python train.py --n_layer=12 --d_model=512 --n_head=8 --n_kv_head=8 --head_dim=64 --d_mlp=2560 --vocab_size=34374 --activation="gelu" --norm="layernorm" --norm_place="pre" --norm_eps=1e-05 --positions="alibi" --qk_norm=false --attn_scale=0.125 --bias="all" --tie_embeddings=true --parallel_block=false --extras=["capped logits"] --init="normal" --init_std_qkv=0.0264 --init_std_o=0.00539 --init_std_up=0.0264 --init_std_down=0.00539 --init_out_by_depth=true --optimizer="cautious_adamw" --lr=0.000498 --beta1=0.95 --beta2=0.95 --weight_decay=0.17 --lr_head=0.00707 --grad_clip=1.0 --warmup_steps=281 --schedule="wsd" --decay_fraction=0.626 --decay_shape="linear" --final_lr_fraction=0.05 --batch_tokens=65536 --seq_len=512 --doc_mask=true --train_tokens=530400000 --steps=8094 --dataset="wikipedia_en"
MLP neurons of a small language model. Each row is named by its layer, matrix (up: input weights) and neuron, and shows model dimensions 400-463. Each number is 200 + 40 x the weight over its row's rms, rounded and kept within 0 to 999.
After each neuron's rows, "fires on" lists the tokens most often at its 100 highest values on Wikipedia text that the model never trained on.

L9.up903,195,215,221,196,221,244,218,249,177,221,253,219,206,204,263,154,216,160,167,239,191,256,151,160,260,169,217,239,218,276,185,267,169,133,236,221,156,234,215,171,210,181,211,230,170,195,204,191,216,213,199,192,160,195,230,191,233,191,179,246,223,283,185,123
fires on: " ", "-", " San", "/", ",", "==\n"

L9.up330,237,229,259,147,246,201,167,230,183,208,201,195,245,116,167,172,227,118,192,193,208,179,191,249,176,183,227,192,198,119,247,203,269,183,219,198,226,228,268,217,227,225,153,194,209,124,165,287,250,136,208,217,188,183,239,118,206,172,147,233,170,183,231,226
fires on: " \"", " (", " De", " an"

L9.up2484,199,203,215,277,194,210,211,187,236,201,223,220,214,189,217,188,133,181,112,216,201,156,191,174,184,240,257,248,194,177,145,147,230,210,121,261,243,235,267,227,264,142,207,206,236,211,209,181,173,211,197,204,243,228,175,153,213,148,204,178,212,183,231,226
fires on: " ", " −", "–", " .", " $", ":"

L9.up748,190,203,211,235,229,308,166,183,187,199,269,243,178,151,231,225,254,208,182,162,198,198,153,197,206,235,161,172,207,150,200,218,213,157,231,240,147,272,207,202,215,160,133,247,269,167,191,133,183,210,174,154,194,156,145,176,194,236,95,238,211,220,174,152
fires on: "==", ";", " years", ",", " long"

L9.up1923,246,286,205,243,222,138,235,215,225,259,254,203,157,215,176,198,147,164,201,219,259,70,231,209,226,198,264,209,148,138,201,210,197,150,216,223,190,230,236,250,230,244,233,256,213,167,249,220,187,208,255,169,178,230,176,227,227,154,127,226,161,240,159,223
fires on: " |", " at", "|", ":", " to"

L9.up363,178,199,199,230,220,211,191,168,235,234,245,188,192,162,211,183,203,177,207,196,173,198,211,166,219,264,134,167,230,123,162,154,218,209,222,206,252,224,199,226,237,251,177,220,154,138,95,259,195,201,146,204,97,189,189,211,203,203,205,213,189,128,225,180
fires on: " an", " Ch"

L9.up772,146,153,219,169,195,215,211,203,143,270,247,144,218,96,201,198,250,177,151,177,216,183,251,141,204,159,172,223,188,148,204,256,219,210,248,184,248,174,178,227,231,193,240,146,179,155,187,175,145,239,253,172,208,235,182,214,133,231,181,173,179,197,191,182
fires on: " ", "^{"

L9.up485,128,225,197,228,242,185,211,121,91,171,225,208,144,143,181,221,241,169,193,208,199,119,201,165,239,192,233,235,128,245,130,172,158,205,168,175,134,247,213,186,154,223,204,239,155,193,221,223,217,175,229,195,153,229,253,157,140,181,159,163,193,158,231,245
fires on: "1", "5", "4", "9", "3", "2"

L9.up815,160,147,219,183,198,222,230,158,222,294,286,203,231,169,276,160,214,183,194,205,257,217,187,222,265,212,200,228,195,229,176,213,190,140,145,199,216,219,245,185,145,150,229,130,208,185,205,136,229,208,162,199,215,178,209,197,246,232,202,192,173,188,223,190
fires on: " on", " in", ":", "0", "On", " died"

L9.up252,204,224,158,233,195,217,213,176,206,178,229,258,186,236,137,231,223,192,249,243,287,146,230,155,226,198,107,305,227,191,131,230,177,190,169,243,142,229,203,228,206,199,163,239,178,123,218,194,286,231,186,199,212,180,187,187,186,243,216,254,128,191,176,187
fires on: " |", "1", "2", "9"

L9.up1921,254,200,191,234,280,108,300,190,183,218,186,177,171,104,207,251,198,177,174,129,223,221,197,200,217,114,197,190,186,162,154,237,234,201,303,190,176,267,274,234,200,197,236,244,192,212,271,200,196,190,244,173,137,174,227,184,226,156,200,198,269,204,182,210
fires on: " ", " South", "0", " May"

L9.up1938,295,235,197,204,226,224,212,249,238,266,322,153,269,118,160,216,211,116,155,256,206,175,170,211,241,224,149,241,227,223,66,219,162,238,229,177,197,205,193,236,231,225,126,227,171,243,177,176,121,200,244,168,106,113,244,183,199,204,198,235,195,267,235,186
fires on: " was", " he", " and", " that", " He", " who"

L9.up1515,234,193,197,243,260,203,273,85,218,204,244,229,226,189,215,127,211,167,152,225,173,214,207,216,185,229,210,299,186,192,185,240,187,147,199,262,197,228,221,150,161,243,168,201,186,197,201,242,213,194,196,207,150,196,216,187,246,242,166,159,175,245,203,236
fires on: "0"

L9.up1688,196,236,254,228,202,266,218,240,179,214,288,169,221,161,174,179,217,227,147,161,189,188,201,127,214,220,149,245,294,232,186,176,190,183,173,217,259,170,193,177,193,183,231,212,201,170,162,135,119,216,160,91,190,165,205,228,264,169,178,230,196,209,145,163
fires on: " and", " that", " which", " of", " on"

L9.up2554,202,206,237,233,155,184,263,170,190,231,199,208,193,218,200,217,221,176,205,98,203,174,147,198,196,190,147,264,202,196,230,239,212,158,231,200,309,202,156,193,136,183,200,206,100,256,275,240,172,231,204,220,195,126,188,192,223,216,200,230,223,126,198,184
fires on: " "

L9.up794,200,255,211,236,182,243,212,184,140,209,271,220,212,204,161,235,296,231,203,221,151,212,262,179,187,191,187,163,145,186,199,183,284,237,148,198,156,211,174,211,179,268,161,170,217,186,234,199,164,186,159,170,176,240,217,78,152,255,175,233,188,160,241,186
fires on: "0", "2", "1", "3", "4", "7"

L9.up1099,172,229,261,148,141,205,220,156,159,147,223,164,223,197,112,175,191,202,219,222,196,178,251,206,171,145,209,254,230,229,195,216,197,156,205,195,188,249,201,242,169,216,182,196,170,164,169,170,184,166,150,140,211,214,228,159,198,264,191,155,192,201,166,187
fires on: ",", " and", "%"

L9.up1833,182,219,169,261,238,119,220,123,188,268,197,206,282,179,229,184,186,263,180,123,228,194,214,182,140,276,204,205,231,185,243,221,161,187,243,206,244,208,157,181,115,198,176,199,170,213,235,241,148,240,262,202,189,202,233,159,164,237,232,233,164,210,210,157
fires on: " ", "0", "–"

L9.up1897,138,190,220,179,225,174,228,201,266,211,265,167,230,226,197,221,175,208,166,198,231,101,219,188,180,219,179,214,230,155,224,148,222,163,243,182,200,217,254,238,182,190,235,176,197,173,251,195,186,227,217,187,257,156,228,102,172,244,204,194,162,230,231,155
fires on: "0", " ", " studied", " in", " of", " men"

L9.up2505,217,193,197,248,176,252,199,209,212,176,168,225,207,212,115,191,246,190,158,225,228,196,238,184,216,185,196,232,173,163,220,197,226,153,164,239,193,192,161,209,108,189,229,174,155,79,148,253,174,170,217,183,179,211,103,211,135,169,122,256,204,138,217,132
fires on: "1", "2"

L9.up148,151,154,218,189,224,245,262,181,180,185,360,223,166,145,223,173,197,177,219,155,185,181,240,205,234,195,129,231,237,208,206,189,218,174,175,251,210,247,214,218,222,258,177,226,118,199,214,175,234,221,159,172,311,225,231,179,151,200,249,221,179,164,186,150
fires on: " |", ";", " 🔨"

L9.up742,239,244,186,245,150,262,248,186,163,166,263,143,279,231,173,242,189,157,155,164,244,211,217,277,211,237,238,192,215,207,218,199,190,157,189,215,228,181,205,150,177,256,225,226,262,161,207,182,176,246,157,226,216,206,230,176,225,201,185,252,176,199,214,185
fires on: " A", " a", " won", "u", "A", " winning"

L9.up1095,252,210,245,161,222,188,169,166,174,126,199,234,189,241,228,172,207,138,190,270,206,195,226,157,137,286,213,190,189,261,176,212,252,158,151,169,204,189,151,195,251,144,181,230,136,162,294,213,155,203,250,178,136,235,183,136,259,204,137,275,185,186,157,144
fires on: " |", "-", ".", "'s", "',", ","

L9.up439,167,191,214,233,193,295,201,110,145,180,216,226,199,210,233,244,204,210,166,162,259,164,267,227,113,202,215,182,210,168,209,147,168,177,134,195,181,260,134,197,240,204,263,217,155,171,199,216,235,272,216,183,144,180,232,134,193,251,164,144,190,194,246,83
fires on: " ", " ("

L9.up1753,252,212,184,252,218,240,207,227,176,178,209,263,234,193,190,246,179,217,243,205,205,200,208,172,239,196,213,221,188,183,105,170,273,255,183,234,187,281,172,217,168,219,182,293,182,200,229,229,224,225,191,200,217,171,191,249,196,227,143,164,206,138,226,231
fires on: " that", " which", " to", " It", " as", " also"

L9.up1143,227,228,226,194,238,216,169,200,185,172,226,170,220,247,164,270,284,195,159,137,210,217,221,116,212,157,260,171,193,250,280,256,194,169,147,218,166,225,162,306,152,219,208,166,212,230,175,251,149,210,138,181,221,217,283,237,225,230,212,189,165,204,129,240
fires on: " No", " Jr", ".S", ".D", ".C", "2"

L9.up2244,157,230,154,165,213,228,188,189,198,173,220,246,228,140,157,237,215,213,214,174,185,259,321,170,163,236,195,205,232,178,124,162,295,189,215,283,143,191,229,208,157,160,122,224,179,236,294,230,179,221,251,200,236,179,254,143,271,221,201,164,165,102,249,226
fires on: " which", " that", " have", " would", " had"

L9.up933,176,234,189,185,236,244,262,244,230,211,237,214,230,198,206,264,194,158,225,193,155,152,202,212,242,222,181,172,180,206,209,189,172,188,253,118,201,211,159,287,213,155,249,194,178,208,217,292,214,182,189,143,232,226,240,170,180,180,134,190,177,215,231,164
fires on: " ", "1", "9", " (", "–", " United"

L9.up300,204,222,200,214,162,207,186,216,246,183,182,160,151,183,128,166,180,207,165,223,154,180,191,204,234,174,183,196,163,149,180,258,184,240,230,291,217,227,221,222,148,174,176,207,184,123,185,180,214,172,168,190,206,120,163,250,234,112,221,218,176,246,155,231
fires on: " ", "9", "1", "5", "2", "4"

L9.up868,217,229,241,216,179,173,168,159,146,138,299,182,247,231,248,171,208,110,206,207,159,205,233,205,228,211,165,166,189,167,157,204,223,183,176,174,253,210,271,190,222,186,256,233,131,202,218,214,204,228,230,166,184,182,176,261,225,193,173,187,235,184,193,133
fires on: "1", "2"

L9.up639,192,179,210,188,222,202,251,191,261,153,178,199,285,110,200,216,204,91,235,154,184,182,143,177,195,226,194,190,98,127,236,190,232,121,205,275,192,252,231,196,172,160,192,233,163,214,224,226,244,157,290,117,203,234,217,166,130,211,219,218,203,196,305,182
fires on: " \"", " (", " '", " “"

L9.up128,151,238,246,161,223,111,223,150,172,207,239,236,207,232,237,182,291,253,198,232,224,212,160,177,215,210,128,159,113,182,135,268,196,223,158,196,176,158,220,182,200,165,230,190,139,222,269,200,216,197,191,170,147,216,185,131,239,181,174,217,187,173,234,111
fires on: "On", " on", " On", " to", " October"

L9.up2409,158,223,254,199,213,168,240,245,214,268,174,206,197,177,193,185,211,161,137,224,247,229,244,110,147,193,175,191,208,196,191,257,210,223,155,246,240,261,243,214,214,116,187,242,122,195,245,236,204,189,251,195,334,267,209,147,198,297,195,194,165,208,178,184
fires on: " ", "1", "9", "–", "2"

L9.up1438,191,230,195,191,224,226,144,216,196,198,229,253,165,168,287,179,253,214,161,144,162,170,184,214,126,174,201,244,194,213,165,150,212,149,202,203,197,207,108,210,216,234,267,245,169,168,207,207,175,212,165,173,195,246,160,233,157,219,261,214,251,129,203,263
fires on: "\n", "pl", ")\n", ",\n", " Will", " c"

L9.up364,209,271,230,205,286,179,293,133,176,164,246,213,284,147,176,204,146,182,187,235,213,151,237,249,163,157,181,163,200,166,211,190,234,139,193,208,183,196,174,245,168,267,127,184,249,221,164,207,214,147,199,244,218,194,239,200,208,194,108,261,237,210,245,208
fires on: "0", "\n"

L9.up1560,183,230,277,194,206,156,153,195,194,184,274,212,275,161,106,195,214,137,213,231,241,172,183,233,116,134,179,119,252,155,229,193,226,180,222,194,196,200,164,212,186,281,204,202,211,184,202,232,200,223,198,213,86,205,245,210,271,145,151,184,212,122,272,155
fires on: " with", " of", " are", " were", " to"

L9.up2278,214,175,185,179,216,190,196,194,111,142,156,219,139,188,206,140,169,240,134,105,224,178,190,188,169,186,247,228,183,196,203,217,205,206,194,242,213,240,158,167,176,239,246,221,199,219,210,203,146,208,146,230,167,239,145,159,183,137,230,242,266,266,108,257
fires on: ":", " ", "°", "1", "′"

L9.up452,219,242,159,165,197,258,209,211,230,203,281,251,214,203,196,265,284,127,160,144,216,195,243,186,194,247,189,183,245,260,249,211,209,204,199,252,266,221,184,223,175,157,180,246,194,179,289,213,225,245,180,178,260,159,187,170,141,207,200,206,228,271,149,134
fires on: ",", " |", " —;", "\"", " R", ")"

L9.up1870,142,147,169,204,231,236,178,118,252,203,240,155,201,148,206,165,139,199,215,136,247,107,220,174,191,207,326,201,202,113,212,199,219,163,211,210,159,275,153,176,202,181,249,168,173,126,210,160,158,239,182,194,261,229,195,237,180,210,202,258,198,275,177,122
fires on: " |\n", ")", " (", " ", " |", " Sub"

L9.up1220,166,219,236,205,160,155,208,219,153,192,195,157,196,70,164,230,217,205,184,255,191,150,152,196,233,170,285,230,223,172,182,204,186,103,165,224,256,224,221,214,177,182,211,184,114,147,175,207,245,239,201,174,140,215,269,199,178,207,165,219,221,281,296,281
fires on: "1", "3", "6", "4", "5", "0"

L9.up958,180,229,193,222,264,174,278,144,288,202,255,142,205,132,159,213,194,137,194,186,208,199,183,264,207,252,201,260,171,202,189,189,211,223,139,246,220,196,213,240,160,201,163,245,207,249,197,191,222,168,220,150,175,192,239,229,182,242,196,247,193,291,230,179
fires on: " \"", " ("

L9.up1492,255,221,245,224,205,146,167,236,190,238,201,175,161,226,155,188,240,106,211,181,209,255,202,192,242,187,221,233,242,222,221,185,209,209,143,252,243,142,155,280,237,217,246,211,200,244,224,248,240,152,173,126,230,251,256,147,172,170,132,217,207,231,186,184
fires on: "1", " ", "3", "9", "0", "2"

L9.up2516,226,211,182,244,260,256,209,175,236,245,166,232,194,204,152,203,219,232,151,227,179,98,268,257,243,175,257,153,96,197,219,170,107,176,221,243,259,198,216,149,148,185,178,162,241,199,222,234,253,299,168,163,232,155,200,178,195,195,166,204,145,128,165,179
fires on: " ", "1", "9", " .", "5", "2"

L9.up259,167,230,190,174,184,151,175,72,158,149,173,281,187,192,196,232,201,174,293,256,282,107,220,208,230,207,214,289,251,221,195,232,179,177,242,209,212,211,215,243,176,180,290,175,132,218,203,260,201,185,254,174,185,237,200,183,161,210,209,236,52,165,226,78
fires on: " |", " the", "2", "1"

L9.up817,219,254,189,147,235,194,164,190,171,147,281,174,215,213,198,214,178,165,210,229,222,133,161,183,155,195,202,148,191,157,219,229,249,193,245,251,242,176,150,228,215,167,205,295,191,203,208,216,165,208,243,225,167,174,166,207,232,257,160,186,195,211,180,165
fires on: ".", ",", "ion", " |"

L9.up325,202,185,226,231,205,146,190,198,201,218,189,220,214,228,204,245,234,124,213,236,242,127,164,200,215,179,185,138,143,220,168,181,111,281,279,275,185,266,230,221,180,158,196,275,217,210,137,100,153,192,194,242,229,147,157,165,201,198,176,241,258,233,220,198
fires on: ".", "5", "4", "7"

L9.up2250,212,208,171,223,203,281,227,160,191,190,205,239,197,176,223,226,175,262,179,106,115,239,176,180,270,190,225,208,161,207,299,238,254,193,160,213,227,212,202,175,207,245,176,255,200,225,256,237,158,166,193,178,261,205,255,205,298,165,202,227,262,232,229,156
fires on: ":", " Time", " a", " pro", " forced"

L9.up1966,258,125,216,185,256,144,258,222,248,228,209,185,297,143,145,222,260,256,182,215,209,193,218,245,188,267,158,146,184,155,275,212,281,198,205,213,167,266,257,175,179,159,178,243,180,167,136,214,200,161,258,202,261,180,259,209,223,219,204,274,176,282,264,201
fires on: "\n", " (", ".\n\n", ";\n", "==\n\n", "==\n"

L9.up1600,183,235,216,189,196,136,121,168,159,138,263,119,229,273,178,168,198,162,207,206,231,201,206,155,228,223,201,241,268,252,193,213,214,160,215,230,161,188,171,163,243,230,195,132,166,192,196,220,217,145,272,112,154,218,145,92,177,122,157,194,248,220,159,194
fires on: ".", ",", "5", "4", "3", "1"

L9.up2499,219,208,175,252,235,183,182,169,202,159,250,160,197,194,265,238,184,133,106,137,226,217,259,251,222,264,222,246,237,168,142,190,193,166,204,217,184,259,154,174,171,241,203,205,123,230,248,177,186,221,204,219,101,142,231,248,254,147,153,215,172,226,162,216
fires on: ",", "|", " and", " South", " |", " United"

L9.up1575,179,226,186,171,226,182,345,250,196,203,229,231,229,223,216,134,197,198,168,228,241,220,176,240,217,189,207,214,200,158,188,174,282,160,309,266,262,177,176,140,177,161,226,167,185,134,316,276,250,175,189,231,208,112,219,222,163,235,172,154,236,244,149,202
fires on: " "

L9.up2146,216,231,233,177,199,165,265,231,163,210,193,205,239,165,204,176,178,220,206,155,223,158,209,236,206,261,221,230,218,195,186,175,184,100,217,226,221,142,199,248,219,160,134,259,171,185,154,194,209,206,205,207,212,141,187,284,234,179,174,234,228,185,249,212
fires on: " in", "In", ",", " and", " of", " "

L9.up555,207,168,219,215,250,271,285,263,197,238,240,266,181,218,178,195,231,186,200,190,187,158,247,242,218,246,219,223,241,113,268,246,185,186,182,187,178,336,192,243,202,261,239,220,197,152,223,165,212,187,164,202,232,131,200,207,221,230,213,205,103,220,189,144
fires on: " |"

L9.up1554,241,149,225,212,145,250,158,214,136,198,197,250,259,251,170,171,154,242,220,245,156,155,198,209,215,256,193,147,178,146,268,190,248,168,152,294,224,262,222,178,201,232,226,248,115,184,184,232,193,175,163,241,165,213,234,199,168,208,163,187,251,174,130,261
fires on: " to", " not", " t", " they", " would", " They"

L9.up1771,247,136,177,266,225,212,202,239,182,231,178,163,173,153,232,189,288,174,137,162,226,153,183,181,183,224,245,229,216,190,249,186,186,135,170,236,216,219,234,198,174,169,136,231,144,165,229,223,195,182,215,266,197,157,206,211,244,199,174,264,188,166,176,149
fires on: " |", "born", ".", ",", " and", " from"

L9.up2254,187,182,241,246,254,193,220,134,195,207,224,254,253,194,185,84,214,238,185,173,211,261,170,220,201,264,235,197,168,183,170,126,318,198,188,218,153,297,231,156,197,214,111,242,221,198,208,228,236,114,342,67,210,216,272,125,196,173,221,221,189,184,222,182
fires on: " Z", " V", " \"", " (", " N", "4"

L9.up1440,114,150,231,157,266,246,186,124,243,218,157,168,295,207,191,115,260,199,188,178,207,203,195,215,232,221,152,186,207,228,202,179,190,177,160,195,231,134,205,211,213,219,182,115,171,243,226,172,243,156,220,143,274,227,293,251,259,179,200,208,267,225,185,182
fires on: " ", ":", "–", " a"

L9.up611,121,216,195,214,106,143,116,126,170,208,209,216,216,232,188,172,174,203,258,253,189,215,166,138,185,216,182,255,266,178,171,234,233,184,185,248,244,159,233,241,166,241,248,239,146,194,178,236,197,233,186,173,203,205,221,202,268,200,201,188,152,206,198,165
fires on: "1", "2", " and", ","

L9.up1995,194,197,212,168,233,222,251,179,243,211,254,190,254,185,176,244,209,179,140,167,128,192,198,177,199,241,200,183,131,142,209,181,222,202,206,227,219,170,253,296,186,213,268,243,143,230,231,307,160,178,165,164,198,179,182,189,254,186,165,276,173,141,254,222
fires on: " ", " was", " |\n\n"

L9.up84,257,239,226,266,222,238,263,162,244,206,218,207,246,162,173,115,221,197,168,162,210,129,227,188,190,213,179,126,177,204,174,181,212,178,192,249,252,237,168,258,199,150,162,258,214,158,210,241,182,217,233,134,174,203,211,171,187,205,85,295,207,206,264,143
fires on: " (", " ", " \"", "–", " –"

L9.up1597,183,218,193,243,196,219,137,181,241,187,266,263,159,198,247,145,215,195,175,207,180,161,267,277,170,201,225,155,178,201,274,201,155,214,288,209,282,244,112,218,167,149,198,232,199,192,208,162,251,286,185,124,194,162,200,234,238,193,187,212,93,215,146,232
fires on: " ", "9", "2", "1", "0", "8"

L9.up1453,238,237,194,137,256,197,242,225,174,172,255,211,221,155,231,242,194,209,161,201,192,166,228,202,158,241,243,175,250,133,227,214,252,191,164,168,185,225,231,237,220,168,184,238,170,223,194,189,213,270,226,121,238,140,138,222,209,185,191,183,210,121,243,159
fires on: " is", " were", " was", " are", " K"

L9.up2556,214,226,180,113,258,87,164,277,200,160,189,262,258,172,131,159,217,183,269,206,196,174,191,186,166,271,216,229,230,176,186,215,252,202,198,220,200,119,232,192,217,149,203,198,130,207,229,253,261,230,169,189,162,216,232,158,156,222,252,220,172,195,227,168
fires on: " |", ":", ".", " /", " +", "\n\n"

L9.up403,243,197,203,222,195,117,192,162,193,203,219,132,230,205,245,179,221,221,193,217,186,171,199,171,221,167,331,210,215,184,227,217,211,228,221,218,190,226,160,211,203,181,227,216,167,221,275,205,238,195,125,221,199,178,272,183,225,266,187,173,157,280,255,204
fires on: "9", "2", "°", "3", "1", "5"

L9.up2365,188,209,269,153,228,170,122,213,239,205,213,223,210,239,130,212,209,194,199,263,207,210,190,217,199,194,207,229,160,94,215,176,273,142,293,172,244,201,207,241,163,170,202,135,129,249,348,235,202,234,156,149,248,204,172,226,120,232,219,179,178,184,168,197
fires on: " ", "2", " (", "3", "9", "8"

L9.up175,226,196,189,183,221,142,165,267,242,222,192,196,210,177,166,176,153,263,181,238,175,163,226,155,285,154,224,178,163,233,149,204,177,132,181,165,274,245,205,238,181,194,242,263,132,225,264,231,252,206,173,172,274,207,199,186,247,248,147,191,196,232,229,149
fires on: "6", "8", "4", "7", "9", "5"

L9.up1959,233,226,241,192,202,214,277,193,222,184,263,193,179,225,182,256,287,162,149,137,175,199,182,173,272,217,235,213,144,231,184,234,232,102,199,169,208,223,179,163,177,279,159,186,207,226,214,253,171,162,229,187,173,223,255,182,197,277,221,192,252,161,175,210
fires on: "0", ".m", ".S", " No", ".D", ".C"

L9.up2498,205,189,271,210,254,218,208,256,48,272,254,219,271,173,140,180,262,218,212,214,173,212,305,164,186,190,275,176,169,213,188,193,143,205,106,245,205,246,192,232,111,227,204,220,213,143,240,214,227,81,189,179,149,240,221,290,166,201,203,149,202,258,195,221
fires on: "1", "9", " ", "0", " Nancy", "4"

L9.up1525,187,255,185,259,136,151,209,187,185,197,226,155,272,219,212,177,249,237,174,194,225,166,270,240,216,174,179,236,176,179,238,201,164,167,195,145,215,208,256,172,242,201,239,188,190,197,218,253,186,211,250,242,177,199,237,191,237,175,155,251,176,187,172,193
fires on: "1", " A", "A"

L9.up1318,183,168,225,187,181,150,179,208,181,259,274,168,239,199,227,173,300,130,149,215,177,166,230,169,215,146,235,199,219,194,236,232,282,154,156,212,219,195,191,266,198,170,212,171,120,211,206,191,237,258,228,191,158,192,139,189,252,277,148,173,285,240,211,253
fires on: " ", "9", "1", "8", " ("

L9.up590,253,207,237,194,173,226,208,186,194,230,148,241,201,203,179,172,218,102,103,209,205,189,194,265,168,184,131,136,155,260,181,222,151,211,191,235,183,245,145,220,142,230,155,215,182,232,152,229,91,118,191,196,216,226,230,220,199,209,189,196,192,293,123,217
fires on: " ", " (", "1", "3"

L9.up453,204,257,196,235,253,190,213,193,212,238,219,220,237,114,213,132,214,193,152,190,189,99,172,108,158,252,227,185,197,206,244,168,132,238,157,199,205,190,223,194,186,219,228,170,248,202,227,178,195,241,227,239,246,161,138,207,152,256,203,220,221,226,129,180
fires on: " ", "9", " (", "0", "7"

L9.up2338,212,198,247,195,235,283,254,227,149,250,237,203,238,172,222,200,214,187,187,158,108,241,220,256,144,221,165,236,259,259,169,202,229,197,156,194,180,279,256,261,246,110,227,203,139,206,159,213,338,175,188,199,233,205,207,165,225,224,174,202,175,256,194,193
fires on: " as", ":", " became", "'s", " is", " |"

L9.up2053,229,200,253,265,305,209,237,211,206,256,270,262,213,176,170,167,222,182,103,183,197,194,185,139,156,219,197,193,231,196,223,183,214,209,206,224,272,203,209,217,173,243,198,217,115,269,251,207,192,219,217,183,183,159,191,143,205,234,268,191,270,115,205,221
fires on: " ", " $", " Bellator", " CNN"

L9.up1865,208,227,226,225,106,144,136,273,77,180,151,192,235,208,184,203,283,194,203,232,160,218,175,154,230,185,210,272,221,232,188,228,197,216,125,196,207,231,172,150,182,173,254,221,225,253,159,217,252,197,189,156,237,153,226,184,215,305,182,254,238,226,244,256
fires on: "1", "2", " from", "4"

L9.up2235,143,268,217,227,193,235,180,196,179,100,257,184,240,134,216,201,178,215,222,205,243,148,309,201,135,210,215,210,132,150,242,197,230,183,258,224,180,170,139,260,184,235,190,264,148,264,256,237,198,218,223,126,190,210,179,221,163,205,234,204,200,144,200,220
fires on: "\n", " |\n", "%)\n", ")\n", ":\n", " would"

L9.up1070,143,188,221,282,190,244,152,213,243,150,252,215,203,186,78,172,188,226,163,207,203,206,182,191,169,282,241,151,170,177,159,188,153,211,245,191,218,221,218,215,249,207,238,184,202,112,158,243,195,176,212,110,145,189,215,226,174,144,245,241,131,118,222,171
fires on: " an", " An", "An"

L9.up719,153,205,177,230,244,205,141,230,144,246,216,241,195,189,165,219,198,207,214,176,213,215,202,270,185,139,199,206,231,175,179,154,173,134,289,222,222,203,194,264,201,220,220,165,175,175,161,256,171,162,264,184,109,205,202,206,226,307,215,213,123,140,258,228
fires on: " had", " with", " in", " of", " were", " have"

L9.up263,170,224,180,281,204,170,163,185,184,195,153,275,128,215,137,260,142,221,173,259,224,96,236,156,221,144,193,151,180,227,133,117,238,193,202,191,144,190,180,270,189,265,258,257,170,197,182,172,249,237,217,127,176,230,165,178,186,240,178,210,169,228,271,145
fires on: "2", "0", " ", "5"

L9.up2425,223,210,240,231,169,244,277,121,164,188,157,238,230,168,202,233,181,134,193,154,269,167,225,215,190,283,217,227,238,179,209,163,196,184,132,204,222,241,259,213,203,245,230,191,150,270,178,263,198,198,214,205,178,231,212,216,177,208,220,212,211,285,183,161
fires on: " was", " is", " on", " forced", " went", " years"